python train.py --num_key_value_heads=2 --vocab_size=2048 --attn_scale=0.0884 --optimizer="muon" --learning_rate=0.0162 --lr_mult_o=2.0 --beta1=0.93 --warmup_steps=76 --final_lr_fraction=0.1 --max_seq_len=256 --doc_mask=true --max_steps=3214 --dataset="wikipedia_en"
MLP neurons of a small language model. Each row is named by its layer, matrix (gate and up: input weights; down: output weights) and neuron, and shows model dimensions 128-255. Each number is 128 + 32 x the weight over its row's rms, rounded and kept within 0 to 255. Numbers have three digits each. A neuron's up and down rows have the sign that makes its largest values positive.
After each neuron's rows is what it responds to, as a language model described it from the Wikipedia text at the highest values.

L6.gate128:091185118154149163119140115131092171122126142191129167132145052163149138086123162184093123159147126125127100125162115103124142106152124126136145121096137092133090151119159206064125109094177105103084127167108094151076118121158120076120130149141113116173083137124123115165094202099170129122187093124093124116072169134151106123095137152093126117197111097166114153111154160064096117188164
L6.up128:111114127108150139112137108112140099166154088119142107123099114103131115111071099108099184102134122111116132152163086155099103112093078112166124141136140153127220108167104143112096068046155158167140027174128093099113105121146065051159130178111112135070122104182114041122036123189073114128144126134152086116108170113096111098162114143108109154139117162149125128154136148166133203186116
L6.down128:063112076187083149138186115139166119063153092150095116113148143136103074137124125151188137129088122095197118142108117111131133087157171101102115120130161110143125147096109165144177161137160096077116169126100126095072124078128091116150162115129156096184055122124140161179131126065133092110163120102111028107135169106119146116087177150168174182077112129147153078125177113141080057120112
Description: Split-word openings, dates. Opening pieces of words split into subwords (leg, re, tern as in legal, really, internally); also month names and year digits in dates, and blank table cells.

L8.gate167:185111120080150148153156092097100100121091138158078120071149103151143135129100189129135152128153163128171099098107081126143134112111140120122137086153111093129113140158094200095172100059102095177156068138120096163117148048182179144122124149127111098105100078153077178131108103128118129116126131133093116104126157097175159105127132127156182174123075110173048133119071147132132146108139
L8.up167:139173165088134168182182124125151149152109108082114142084161146064130095157107123164099127144145118151178094152131147048108185127115170149118135147177144117142151182147082146106104093177114106153118153155155124129079184094141076085127160177124119088148093086093115156049193125102146202101099170150137078136148133120126121176129135132111167172131159133063062227093129114157157152083092
L8.down167:160150068126173100150083136063121144106133096083132112071086053167131093098157074160131110143180162129128187085106102157201109176216080103160155172151096123131130127143151101158109117185129116100161117178098105160091134092146155147176115112123142149081112163169149110125118132166124128113104112122073106103065138129130115124139131154139206129138061151154153091153124099146109108173148
Description: Final pieces of names. Last word-piece that completes a proper name or title split into subwords, before a comma, parenthesis or pipe, e.g. Redm-ond, Bunb-ury, Götebor-g.

L8.gate48:106175094116130156114091148112148134095103165157115143147072071167163115133152141098110100076149101101116162172149093125178121125099122158054099141117162109138152092103148177070104137111122116089142188159130161184137082132149153146122146131108149139091142153157136121131142155132107139115153154075082107139089184112150104153128152072147115107213160119104151117169128152101164173141168
L8.up48:168168128110147128159180065154125095143109097151141149129083141071103102073109105121112140125163121141116124116104137133066097084116111101093119121137127119152149156144171103141205108135109172133051128080098154172168049148127102135136180120070112146057136173161116144136099137176168197183120108149122159143163146100115113136152206081123157184131144093111171111137067123159127150166133
L8.down48:157143145147140161167120106107162157076117103107173136121111015180159140123125148135157092087146129134118120162110139111191189132146107127103103158129131125172181152078087163125135126127155207092131228135140136110100125141133101152102150138149100137149116071096101095147124116127126169088136063126122066168136100167110148141158141063102081117165149155165114119141169109112159056090076
Description: Word-initial single-letter pieces. Single-letter or single-digit first pieces of words and numbers split into subwords, mostly capital C, as in C·nicus, C·umans, c·oyote, 193·6.

L6.gate224:168097174162090144176140061108154106103112137140117091093151165161096082103139159133110177214141131130129062083107169204121127132103165150194154174128153164141094157105217140130111134209126113131075170093184137096121153111131119162186146137062122134175141123107136136117147132139104165141144164123139154119127162112179117057100129128162126146111109141075098110138131130117163172064143
L6.up224:114130159165116144116085100090177156160134094160148136103089107181106104095092187072132074132099158127087039104140213178122123124110085127144136193134154168169117127137170070157075150166116125108077160095133056110113120122091115195130122143064109142135160114081124051100132152143120104081122190112142146162115199081088165114146157108097107120100125141121148196176152174093172220066150
L6.down224:125161074143179106103088144101128133142158120134103107178132133100092091066177165131211120224136132102128161118140061135129154122125124180167145186097089167099135124151153148115110105092099159159128186159134038139158117161095128064135113107114133126120134131139108123139116115167139116145091151132164068077087120156055152173141122148135148108189173099075171102080162102178137097134069
Description: Clause-initial determiners. Determiners opening a new sentence or clause, mostly "the/The" after a period, time phrase or heading, e.g. "By 2015 the", "The school".

L6.gate508:165113103071129181087148115127136143145143152107068124095107197138166145104107105155163121060131146160162116097126114095158132161081116131114045179163138093100105111136080086124114100134139147130112136136147169123138191115132125153155127148102093112082135172165171122179138163140115110187101106100116203202143121159068131146145122115160130167144173126093123152105131178068122095163185
L6.up508:162145110147071128144113139130160149064138133098096133172124152134102147147088097082136071150192119129161159172156133122148126083137123078076062108137111110124151071123089198147138166141108166071130206157126135099088144134153149122136139146109088157089104148175170079101146145149126077093105110111112162142128176101124123106065067116126201108133166114099124150113143074157137148089162
L6.down508:141095107099150126117092116147198094076076094124143143100145164195196099092139076172100148123151089143118088133117209091160134139119152108143126141088122189206159116108142150170140118104168112153120131082139167143102121143136118186120141182129171132176122181119126157114148127171164142105104090212118138109163138167167179149123085097164088139065111105107132119159170069140156075135117
Description: Pre-predicate adverbs and conjunctions. Mid-sentence words that set up a coming verb or clause: adverbs before participles (usually used, rapidly consumed), copulas like is/was, and clause openers if/when.

L8.gate15:147137096119071163155121125145107122181120171158123146179094139168136109082089140115215154117132099158120152128156134105169112116074174135139044119117112173130077155189105064132110159120095142143088102114081150143087144100123101107109131173150179129097091181151139209163106112166148183109155116194133163155133164093182146170147101114161116189115139165178164139207137091140190173163149
L8.up15:130133186124151160130120103113122121175142189117121177111124105173163196138155111077113114088093150114143080141121100096104165127098122126154210140139093130168118116061136137061153110089150066172117105133138083117147095158135134127159163115154116149148155141161157183122076170146138133144121099082176163154142128111098151144207084106160103068099133141146194115130170086173151132103150
L8.down15:137139099084187169199143138109138109090145139155157084152154168110124164103095075161111173146121125149146166123097061136106088150106209187114153132132119129121108127122130150137160160077123094180184142067149128139087114035138158146126177093113152117140164158112068107142184144101111116126116123151083127108120121154101170107054111189133034099169081142099156227161140168148086126123102
Description: Encyclopedic subject predicates. Main verbs after an article's subject (is, are, has, have) and word pieces of Latin taxon names, such as Amphisbaenidae, Plesiopidae and occidentalis, in species and genus definitions.

L8.gate231:137131148128085134177114205099112149127110142163147141085069103156121074171101115103124112090137158052171138099139138109144129142085200094068086159105123159139096145100169104134126143069132184124115146146126167097167071073163155067169093120142126099144152156065136126077106112131146112163128102121125129107136122124120098140078108215094178088118167159135106086120147178160126122092072
L8.up231:137178165182120111157144155099102168132142172124141179160190112109156108152094163085126153097148190157154118097113129106122145199135158090114105131212121157091115120102111165148138114122091146121149185091070144121153093114148139158146121168124152151118160157164157164095116160122115104127136170111140156141168142077111148168179112124139098173109104147104152106073147145099090212151070
L8.down231:124145084181124073113144097101087135106115094136101220121107120162090140197134091109147125125100118135127179186136156132058125156110094106153101069117138080157124156137201150150147138138158090110094169142126111157093108161082071097189070092134125102143148103169053092175084104106172108143114128146117120102129107178145078176097081255076147096161113101112172067122112130116109174121150
Description: Word-fragment and digit pieces. Fires on fragments inside split-up words and numbers: "Gr" starting Group/Grade/Grass/Belgrade, digits within measurements, and byte pieces of Chinese, Arabic or Cyrillic names.

L8.gate385:143107118143121124117114126084146100143139082176141144128197160070104123086142110095143160155098080096118107099122108170144177149149153173064095163149116142120108181102145073100142127077135148141103179175126114170107094135121103130126145054112124158103136183191156190105086121176139189111167098059152178135092104103108140096121144112095115119184123101172133140125123109229143196129136
L8.up385:163149113056121117108152076146141135127169146205149118085154146090108115140158188041141111120142154148130095079098097140143157142213127121078087183099161160118124115095169158114156181151174096112145103098131092114129131124134062103103103062076175129167103123160113198136221149114128063105090127132096177158067155127148138125122068156119177128092117124118040134156121097069134118110155
L8.down385:131116117100185160119095128094116106164126119119114130089093124103132132167099116133088097141132141146104147136137108117108143111162081156118118070205120129130178137127132167157077160105145112077093107080108133144082083138179106139154155178131118090061052138062068111138050141064081171173129129104103106210173094087214151128137132120112133107101143100099152135171155124183144131146128
Description: Occupation noun endings. Final word pieces of occupation or role nouns in biographical descriptions, especially after "and", such as act-ress, art-ist, polit-ician, pain-ter.

L6.gate454:128137098166082125031078140166116153139094098157180130127077117094172081176180131078093115154169174135135141103183123064116161152122081149154096104157084109149128109150121094131167174139151122157114155070143100176167143145132203081108112157175119100185110119131140076135170094113093134110182145098197124177082140131116200138120105107104127163161127177083181191173161138093081127118110
L6.up454:102123114100166161108127094079090104148091091142102118110155110163145088092109154134171162117113041124108140129154120180096160174087077092127130152088156142149170108095078127142160128163131131118177118138128084124103147165113201167121141122116153092177113090114142156176094048079155170189137113140076104140158099133107174086186119108088071159140158110129144159137126165180140118129110
L6.down454:157104117172131120131133225096140107070151146145156101103142099164101168110117158131164128166099113113102198142142123111130119145155097175168112135167126163134057163128180118108139158122108130120085077096068105137142147114120085106095179129112090128130100171060110212132162143186177123021118107163093105097138179181094141121096112091128179093160156181147072063151094101083116135099124
Description: Word-start pieces, table cells. First piece of a word or cell after a pipe, line break, quote or parenthesis, often capital P (Plesiops, Power, Puente), or table cells (Reg., spaces).

L4.gate299:105137036087208118172102128165060124134119129158121132113132134146127119082074121139143092117128158093108162107094125154134141072137076075109152097108136075110105172149135115176149157108147164162140150140149090085099074153164122138135202146102114127124152179169124149100086110134172138161125145132165076176105109118060102144074109103123105102167119100135167142140088170142145180086107
L4.up299:180146123085140154123151143113082154160092142157071151129135141130120106073116162143123161118179108108094131118121146106045147124082098091097136106111173118112125087077067074137132072118140140120130123138117097080105108120076065114157172166221122120125101137144075157146136177127124092091069133111049135164070162135133108217088140130108131087221162150123131122142109117038155156149104
L4.down299:129103162152104069117126053138165086058148171094137135136094119119090130158110099191074112094077184154144117192116086147145098118113135069152119086089111128148106136137217175101119165076079118155126123025167160194095149125100166143157098099129169101164130092101146154186130101116118140176152211165104132088158122142113125116140116088093162139185139111134055140152067151145085099180144
Description: Word-initial P token. The single-letter token P or p split off as the first piece of a longer word, such as P|oker, P|enguins, p|aintings, P|ress.

L6.gate386:110143139110123128103114072165154127176122129123103078070144150095101129161136114167081116147193153126166136154173157224132136101144093120100107171202141100111103173148171141064156138152083132133153117099159156095155116119097125124164099133141167081126148130139068130150092196110168118144140178149109163073129066164115102079147094140142142123095130192155073106089116150124132118078125
L6.up386:128104108104120081133144182151119096127140124103149145158152165138147148160127177132055071151158133115157130189075099112152153159144115109137223095159103105166141071121167145194166141148145170178090131159134116120126128102147135079131121204119157156107132146179125125089108128160112156100165084106104166106119159107133140160132086141159163139124086126214161138135134145114152098123091
L6.down386:127180156085132165162101134115151069084095126126139128115140125099141167116099164115135138161156125098164077058164157168165150129136129137149097088137111099078156137143141109135140104130082142163079106145141104080192135122123115115119094160149191125134194131136115157104084061129137140111138085163123079181144134097118169123103114121128136151107189172151134136074115116146138131155108
Description: Possessive after preposition. Mostly his, their or the right after a preposition in biographies (During his, Upon his return, After his retirement), plus first fragments of split words (Gr-oup, a-steroid, S-oundtrack).

L4.gate203:108100098119161137156098063185111198087149130157153072130162153089104165134147089106136057192126118116179061083150153110155150100059114090108082147107126106126101110091119103123122135084145146049101171131110121077133114143118137192178180124137148138117125156129202140122174110133183124092130131125153222099154110146125162136094054101150096144113128073123078165159122129104174095099130
L4.up203:081141080110071124059106097166054106120072130116142155140126125174125111061105117172136111121151188142166152122066164163176123098152117103112150128169089062113148129136118131137048130093167102140166078182114099106112187148060151094131133105117173103143137108120122158081105145096144108128168143158155058107132139098142123124137100123094126180149131146141072180100109094125141123077128
L4.down203:176183110126213096188125123120131106075184085117121147145119126105158147124081134152174113137087069134110132149108137154171149148156117117087079142120132102089078114098118100114120129137163174099145140127096100167165142150116065162130131166157130140100109155162147095174162166158122080156073078170133161133164188109186108143057075112131168134157116140112103080178141148126170110167069
Description: Adverb endings, be-verbs. Fires on -ly/-ally endings closing split adverbs (numerically, readily), be-verbs after long subjects (were, is, been), and word-start fragments (pl-atform, Is-lands).

L6.gate309:125120084157146105145115171123143123144127133104128103101138084137135098111062108169110105165192103132102138148086162159118063139163090117185150101104134078155117130095093127150093118120158173153037111155042152111159111243159186155086113093110109135139081098126191128159137147161108135126132160186102107145110121187040114127172122116154152108141163095151148107117118122152167160134096
L6.up309:129132156158108079109099161144182126140087098133109135073151137072151148087133126079123137077106084109145125110142124159125069123119051126162133098145086116137125179097134095104125085169129098135051104111098178150093116108154186128134148148118163131123117160238169124145138126124044139134149112126117170146110131117142109156074160105108127118120125077139107095100059120109144124166142
L6.down309:157176163154131107142120067118126111087087109081082145124031145122081148084150194074154190146113165081160142152136094116141163125086133117129137104081110142123100079128134122128113171078136150122151154090149156146167097111100114117130162152104082115134130102146112143146109142105150124155074095145081076102145096100176166102168072071147095139156204139082154096149182103150152123086125
Description: Word-initial letter fragments. Opening one- or two-letter pieces of a word split into tokens, mostly c/C, as in c+owries, c+alcium, St+emonoporus, often in tables and lists.

L4.gate373:111060130118129101132188104152159146159120146099196130123101152152092115150071141069112080066132126120111153164144134172085133139118145129160152085136072199105183107204093128133136124159136118135162092150155107198175136111090116091147151134116191137088158150098177088143033121108113063076181111160158136143136162132140120155088082122127070162149168101141131126074086124099144143117092
L4.up373:103113160135121111115128160208157172160124099127149174119112103164128166158112115150103133062153117043181155140096166193104196113063127128173085087124109122168156083122156134128150205162116157146214106124114164131165124125076109081140152160123141179093105103091157059109129116140100096139119103179130161106099137156106117172109128161126107113109129164146136130145130117087130108107069
L4.down373:142121062070136124186122141090153106119115152139102064125165161155111089119091084138144120124088195114131149131098112066151170180103166178136140131096146125158108176095152108142138086096146111083093130029128125104077185145151125143140148151169155147145133052182130091179118137093168177058174118093109111135150049098119116120082096134146126138113121170179131138074081148149133120118098
Description: Word-initial fragments, mostly "sk". Fires on the opening piece of a word split into several tokens, strongest on "sk" in skin and skull, also sl-, spec-, r-, and "%".

L4.gate238:167090143147139079054172123090159125184081151191148126111129152083144101059140158137151146192113163128078113109123134097119146131112047134100085102151123137109108198066136099115153147070153140202136150124132113113151154106141082142113156121076127112112164077129125142088112128157181146122131130077081107133113132136182102094195122099162107134122113118074154161125114184174136099085130
L4.up238:163090110125170141090087111093136175173155075208118158111087158123091129045118127115156164171155093145165109141058105098088117153106149112148178096093144127119120090112102126132083154146080161200139093134098156173145161137110169162100086121121100185180148167080137123119137107098148153091106120149125127126095110108138166142149141142143134150083129099148136142151063167122168141139132
L4.down238:112163155147113132141129158063137105167085120146157092133159147176134144164198148116157124156126134131092173115173055160124121117135076151092136109168179150130131120110180079142126104129125145162125192137049113106151064119100104163173211128100104148077137167139136070122113162141120138137168148097109154127063150108116099155110150093123128138110067103156124079096164123179145086112134
Description: Person-role noun endings. Final word piece completing a noun for a person's occupation or office, such as histor-ian, polit-ician, dire-ctor, govern-or, vocal-ist.

L6.gate336:061117093093112147142139096128131073170148109124172149146144132144105132141169167131177157092125097095132119085080159177121123143102081159101091168185181096179139152124123106132139177146032147117075086132085107137089115150124165101100131142147110074062096069096123141142177107069157179169196164126172155125129137101094103075157145118160126084089159124094104138094139135111125131085143
L6.up336:161116118120157107128115108086140120122161175128197078153151087138129128162182129148099113133144128135152098075154173153104141126072101183165105122054120126112074136119119106152172144142091070099091115090100115151119121147152125129138112126141102122112058097119096146157096119131138204116136163134166138152146120073133087128097093111105137154027179082103106164168155074163145142111096
L6.down336:105130137167181125155191109169123112071115094157166131105112116112134143136119104096129112122120133110153165165165133141143128137182164135111154094173115069144087136210085191097102081080115192169159091137119142171152157128129174095143114139175202172128188198147097123083083120170124096147093113195091129108101117142093141128159127137137125149154131135111122111140119188161133117156153
Description: End of cell or name. Last token of a table-cell value or proper name just before a separator, chiefly % after numbers (58.89%), plus final name pieces (Fujihashi K, Chandrasekar) and dashes after credited names.

L8.gate12:134152145161161108131125120117112096203114085157093153127092146152097172129127111110135115101116100137098148192154135119081103154085116016146134149124109150122164162133122123151111168108153162103148133104125178036130125104198152138188185104120141124090106084107085157160125090151165180126154170090137173142115110086142119131098117081116105144116138091143127095177124056161097188158127
L8.up12:166144185125107142151139176106193108119104132162140093128110117145083174109119090175081063116153102176165150164140137151097142083118176115187187068106086176138116096081179157106075103157119168129192063167094137118135124117152139119134172127107180170131085132077087129157140079138153123179107174153134135162158095117102139080126118093113087130141099141147110119071094108162097163161146
L8.down12:148173103119122076130107067134084181149122074168123136156113096126127061089125198136149116126140115107190115164111100105094135122123081144124117081142156069152125158143079130151131164131178177144100133171102167159100173121146139147138102117103150143151093054156134154127072114120117103072130109084090150105165129168119129150123097052107148179137103189107110096156108112093205164123175
Description: Rare-word opening fragments. Short first pieces of unfamiliar words, mostly foreign names or Latin species names, such as Th in Thongwattana, p in piceus, Sch in Schleswig.

L8.gate209:147107107176155145117116040163135108114152105136145079129161217114086044120173116127152146129124099144172117131139113096143112104123166099122114150090080084151092137172120186108129124181185105173091123112199090155130102108097102108165091135114117127177125166079139109094083140144158140096161134123180130152145143145107130154168199188151153136175125094167152065102090184116128129077168
L8.up209:133099066115084109095133155112160119117132106144076153133051185080132116141141184086114107111094108122145150101125069165070146115101178117206158151169112112124120091114151105105139137149051147159152115144083108141116079111092109142159094121127172133128124165168152141092131114144098086115123144115141147143061151148122149142134143143117146136118144130082175144153149195169039093066113
L8.down209:117101118155118140113076115113136140133078153135111157122127124117158096076145089160051126158157126146146148124141120104193138124132118152115093173153144119145129131120083126044169148090165082170149148128127111149168179133150138112058144121150162125166177194155092120173147095082147049137158203172101082157174119141052070124114086178169169121139196112129126154100163139080101097107091
Description: Sentence-opening determiners. Articles and determiners (the, The, a, his) starting a new sentence or clause, especially after a date phrase or History heading, e.g. On 19 May 1994 the.

L8.gate53:107089150114125171183099146135133158107139066109161161081083160123208150132160160131120129086147158141148080148128111141154134118199143115114162166119145145087202135085153126096149143114149134137115163134113101106124121138185112212149144090133173080091118117133130146099141126149111149138111080074149143141138157044097159122134090144129169177111150099151125116167089127099187125135130
L8.up53:139133146129126127130101115089091144135161097120118154116086129129103118146142094101124080102147092108107117122058102088162160115136122112107107126127142143128130060099164102136132081113138090066131078144095126120188154131099071158143093093121124102148139110092096106165131177157105107093116058107114154106154073166076130127135092057093113160150147132116044082120125118146172118139153
L8.down53:145141169136096124101085117161180123126170104146201102179122120144131086092093111180134173154156110116177091119155083085110158175155126171110133090132113187117153172173105149155145110178122119164131160080105103152094156112150182161120101212128099142127126128176080059115163107083074136155107148124127108120129130086093135129113175146158116178083116122142143169188134097112156078138118
Description: Word-initial "re" prefix. Mostly the word-start piece "re" in words like reform, review, reduce, refer, often after an adjective or "to"; also are/were/is after plural subjects.

L4.gate47:128138099185104155156109224174152102173102140140137099143117122086157136036147126074155102134173167128076108162133116139138087096115090124149117119167127150109163115143065117124157145114139112155118106135172194087116124135120196172097140176142144165095123094196132178125175125139077096088193111087135119103082129122102175165142064106144171153111124147154109107143114112064113102132123
L4.up47:144120163209132182125134123154171151139168140074145104149158132151175087138111117174153094115126150074089116137138086175132141117141171135146130067212139101101123180110155131153183097134109076170095104108134106147100167108136113098200137145121191111153100106155175141128134094170165143159078119103149096109129108125135132129101181134148202100133135117129115181150131097074138127097177
L4.down47:070121128102182065095153159154103061100121113173073118110084154073105130111050127080136138103133124141117086089124194110095077134156140123117115137129094145159092141098093171144028123123116109098121178144116126138167189138117172129098139082114088175097139086120122149185120122147073101135135113106136145143141118056130088108103132067139104103119146155082181156139093149127118155159040
Description: Word-initial "c" fragment. Single letter c or C (sometimes "oc") as the first piece of a split word or abbreviation, e.g. c|arries, C|hambers, C|BA, psychos|oc|ial.

L6.gate376:138155125168113081146077089102131103169077079109176141155142097161097116157162113155095132153153132070132164130125105174155115115025097112153116095159064105103128120106126133132149123154112173139141122083143180135150094089120182201082148161113140126129148127135144144123121121132115136130122078134079143071121106186102148100129117084123154095163101123200137188129153143159113190109163
L6.up376:170108148123056098146158074114094132181111117125114107149142133123129156120167076134121158198137085131122128113181092166071060120092133128148097150152148105110089114114176154106199130081187119177097164204082184141211183136107136153125114106076104106118200133094137107204119201103170101095132137157138095093137122078169109103111178133188175136099176099106114164131130102131116140062129
L6.down376:132084112124154144123118084130164160155110083143142128130099153087124152114116144120158172134122128184197135107079136123114175097155083142083098115054143131143148148121099047163149186138147085164148114140093140146092147127102206135131136108090147052146138133110103145087108108147169174126138143144122104094087076115091101104154085153093065110210149058212193142144131150057096175165113
Description: Word-final agent suffixes. Final suffix pieces that complete a split noun, mostly occupation words in biographies and lists: actress, cellist, goaltender, sportscaster, also mix, press, disaster.

L4.gate483:091118085183116154131137132132152113154173099080136047140080113100166113095087071130089168103188167088170097131135129129142181077132136111155120103141105167170097120078119122105159133135121136170165111140096145172131100135122113103194135119158150168135181120136159160066129142164115173102112114141083147163151158109092064157138089127169141085115192099187103132081093141091116142175103
L4.up483:149113107121164153177108137125141138138159071146153178132080125159111148155106131121155150139126102128111133163170143194090098126097152090141108161137090121128140112208116109116109142172146146126149142119140152120202062137159174209138110133082134126165085170121100106098130162161145130149095055129125118112101190164155133053140086174102097113139125143100109167121088152140094159138093
L4.down483:088103094118139115085133158097119115147127081090106113129155079048185116093186153166087125142136118136113115149143157122137095093140184121070171123119189119116185140099092089128102114083131164100127160150073160138105095123140136104102172149113118133119133112148130082132098142091128140146177165115136072134129123124131103133073131142158186086172134152103135073102077151117167145109108
Description: Determiners after prepositions. Determiners and possessives (the, his, their, its) right after a preposition or verb, especially after on: on his return, on their page.

L4.gate130:166149124152129151087070115160110166110178139171125137180169122135123114085156143118118141124129112104136155163135125122109099097147159181052103131159066112138145120143112079172131140156064123128147146076127110169130080163134111084093216115124135142089118188131120134086163078084085135152157211120126090136164099084111105126137146109145140130169083122178045133116138115096159119108103
L4.up130:105080146115139169162126085098119085113131092108111076084144120121113144104181126131116150178142154103148108090140168114134140091059149142106148108151159122120079109124090181125150091100141078157122103100143194136119185156107129086133120134109154115081118128156108127125177113153121147117111189125177091132069111095054166157104111116116141173153087086082147134113119115147140163110150
L4.down130:143125092158163041140085111140134143146157150165112144104174151103147114119134126144145098110116097120139116178087114189113106118120110198100123122126120104148097104175142128131186146132113095109111122096107096128186057128131100067091131167199130165153161136163166142150158117157134137100151202127084121144186145099083190190069109049108130127147149135124109168148132078118132074181156
Description: Word-initial fragment tokens. First subword piece of a longer word split into several tokens, especially "reg", "res", "ag", "P", as in registered, regardless, regional, research, Plethodon.

L6.gate421:097101087022151078146119134140112146148079153103109069104174106168108104083128130089181189190133155069107118099131128109152121122142135140235138156130105150110074115103151091141162195154160128196116116164126097121069170109109125112079044127115091172095185163175143140119168087136120120153150182127126138150114152135124143146147104153135130146096110131158118107167115145111184155162134
L6.up421:124123158102144112176139152164132155130073132065128109134130143201138126095118162187097154147164115069118106111129136115128114159075145135096076182188159123098117092114093124130221144124085159163157164198123116151110113115092142022124112128094065075100179123146125154159127139145147091184151189143128186091094055197176076117161190151129160156110178124158174142161160143140101145159100
L6.down421:127113140136133103147108106103083097154125200085097087070164152107066182110139092086178148185141096140108145190139068174164169101147092054108126056146102143099121138055167093127102124115111133119136126100111154125148201127153108135156137149129109146150095173129101103152175136186115220096122117096155047158144154090104125128138145172115090149115101112099149104117116125149151126173129
Description: Non-ASCII symbols and heading ends. Fires mainly on undisplayable symbols, like the ± in election-table "±%" headers and closing curly quotes; also heading-ending "==" and scattered mid-word fragments.

L8.gate210:060103120133118124087152124152109073183171115146175130090106099151149070124183157109139122134124091076139115164157089144086098110090166124084164145109132105118073088126085158159175177150119085107117161096146141126133163177203148088119128159152122100134123153129117170146153154172097185123124134151129154126130134115160134166101142056140094105157152159044113111121099125118141165031133
L8.up210:076082083095117078106123094115165115149140106160128129143150171120154062082069100102157080131160179098146159174162117122166092144106160136108131112099165106152102142133103085131164162146173085096176148165093123138125170137141087074121121170141110081152149122146101155108121154158164093156118218121088152108165087183139159147128168100110174156144136159138142125117122071113161135150142
L8.down210:121113109105177164162165138099161175189082150110148119124124121115131174097151146188171097107129110156140158159181138153117130104115141125128145137121135160150192091064100139069137091067137140114089132091101184125112101109140151124091086122139186154105172116155121105150112138097148177074149132070164141140088141173026149096128090068156154099101098156105085124117177165226152157069120
Description: Split-off initial capitals. Lone capital-letter first pieces of a word opening a table cell, list item, heading or parenthesis, e.g. G-orkovsky, C-anis, D-F.

L4.gate464:122044079183115099132148106158169167150114143195093134099159184181171193084092168099125132123090098112138067119193138135142124167122132150155142161067157104182157137107139136132086089171181095131138196158091099100133108145142166122107140129179111137095123143088148194095114104144143183084122196080139149102076084180134118136152138109125106113146103165167174121131131134094110102124149
L4.up464:122134066146059156143177135100090159127095133137088148145099172145149155164100080099108109122136127135127064117162125134124136136133087124084110154107129147046114079092180117085190145170063123155092110153094151174149112102084159130124117134105088160092105129084172156080119140174111162122162133134158062103169169092164135155124060117128158114138171117202119133164132145135087115169139
L4.down464:122098096127128161080096172157154158126097159168065143100164160169180159151134131087187165101146120183162129136120094118216125133135116132132107133080097178156132118111158108139138166144189131097078140131154064125059114153115105123132126086132079163145146148099138120145200082097117072095157108094130160157097075168130103032103172090129114147145155153112172143086114088175131134120107
Description: Sentence-ending punctuation. Sentence-final periods across Wikipedia prose, strongest when a closing parenthesis comes first, as in ribs). or Valence., also heading-closing == marks.

L4.gate183:097161136151172137104047105129104102095154174126156131127117108097168162076058160106154156146156108165118101180163138210129109088088123122133101172144188066178111194210125117127153124169176080143068167110116159106157087150134117129075133139159120116153095136105172076139141047095092138111163119176149139096103186158107077138116125136162139067174118116124128124149102175098118147045130
L4.up183:167097155159085063084107101158147132142143146134129090137157138156160149091113186194170150159072198147148113126115096148126086150135158114031105102114103104178147142149112160119106119153159170137157160132112159151119065174142106181087041142082104068092109131107093123051150130111172174146137119100116187187139141173139082102105150153108090127141032104134094106179113111111157109115129
L4.down183:126124133104150161095146127085089148143135140096132116192089150108061168104172128118125154125138109093132139077105183061164090119160054120172134181155099118140098162113154040145184152154136094161080098192131125135116127090106148124153176201147150123155092151154100135159084125096093186118169158097190059076080177115162139174111148120165149175122150116102213082086132126098116085122126
Description: Sentence-initial determiners and possessives. Articles and possessives that open a new sentence or clause, usually after a period or heading, such as His, The, their, her.

L6.gate331:178126141129129139153090155132131179101108065166123153111135103120117060138134142172122103113087084128090132136132194092151123093107157196141099132057149101068116096105098052119176086115126127176156111148166135137103115143117079150151124141166165140133110134091102154100096078083156106104079141165114124125108100077118157165075145132162097039090105133126077179082074141144120118157106
L6.up331:126151091106137071152118053095135116148086063130103102143200128201108097099158118114140083133115158113130114163117099220078121133110119135125076142098114096162100148137137116076172153127100123150138114107123172150098078102159111129139152112127156133112151149092109152146099059141145184171099071148166137113142108146201126132101136092145100148137146113174164177094123193124136198146114
L6.down331:217147120151118118114111113067124119098094118136111128140172151114095092193116129099049155154123084125118140047155133122136117118158132068111106131125123106151136114101158067170177138155158124128101122123109121177184100144107065060160177126138132087111125048100129144129115101142093110100134095084045151144135113098183090126122141082161087122142109123099157083130116132109108144164147
Description: Split-off initial p. Word-initial single-letter pieces, mostly " p" or " P", cut from the rest of the word, as in p|avilion, p|aintings, p|resident; rarely L in names.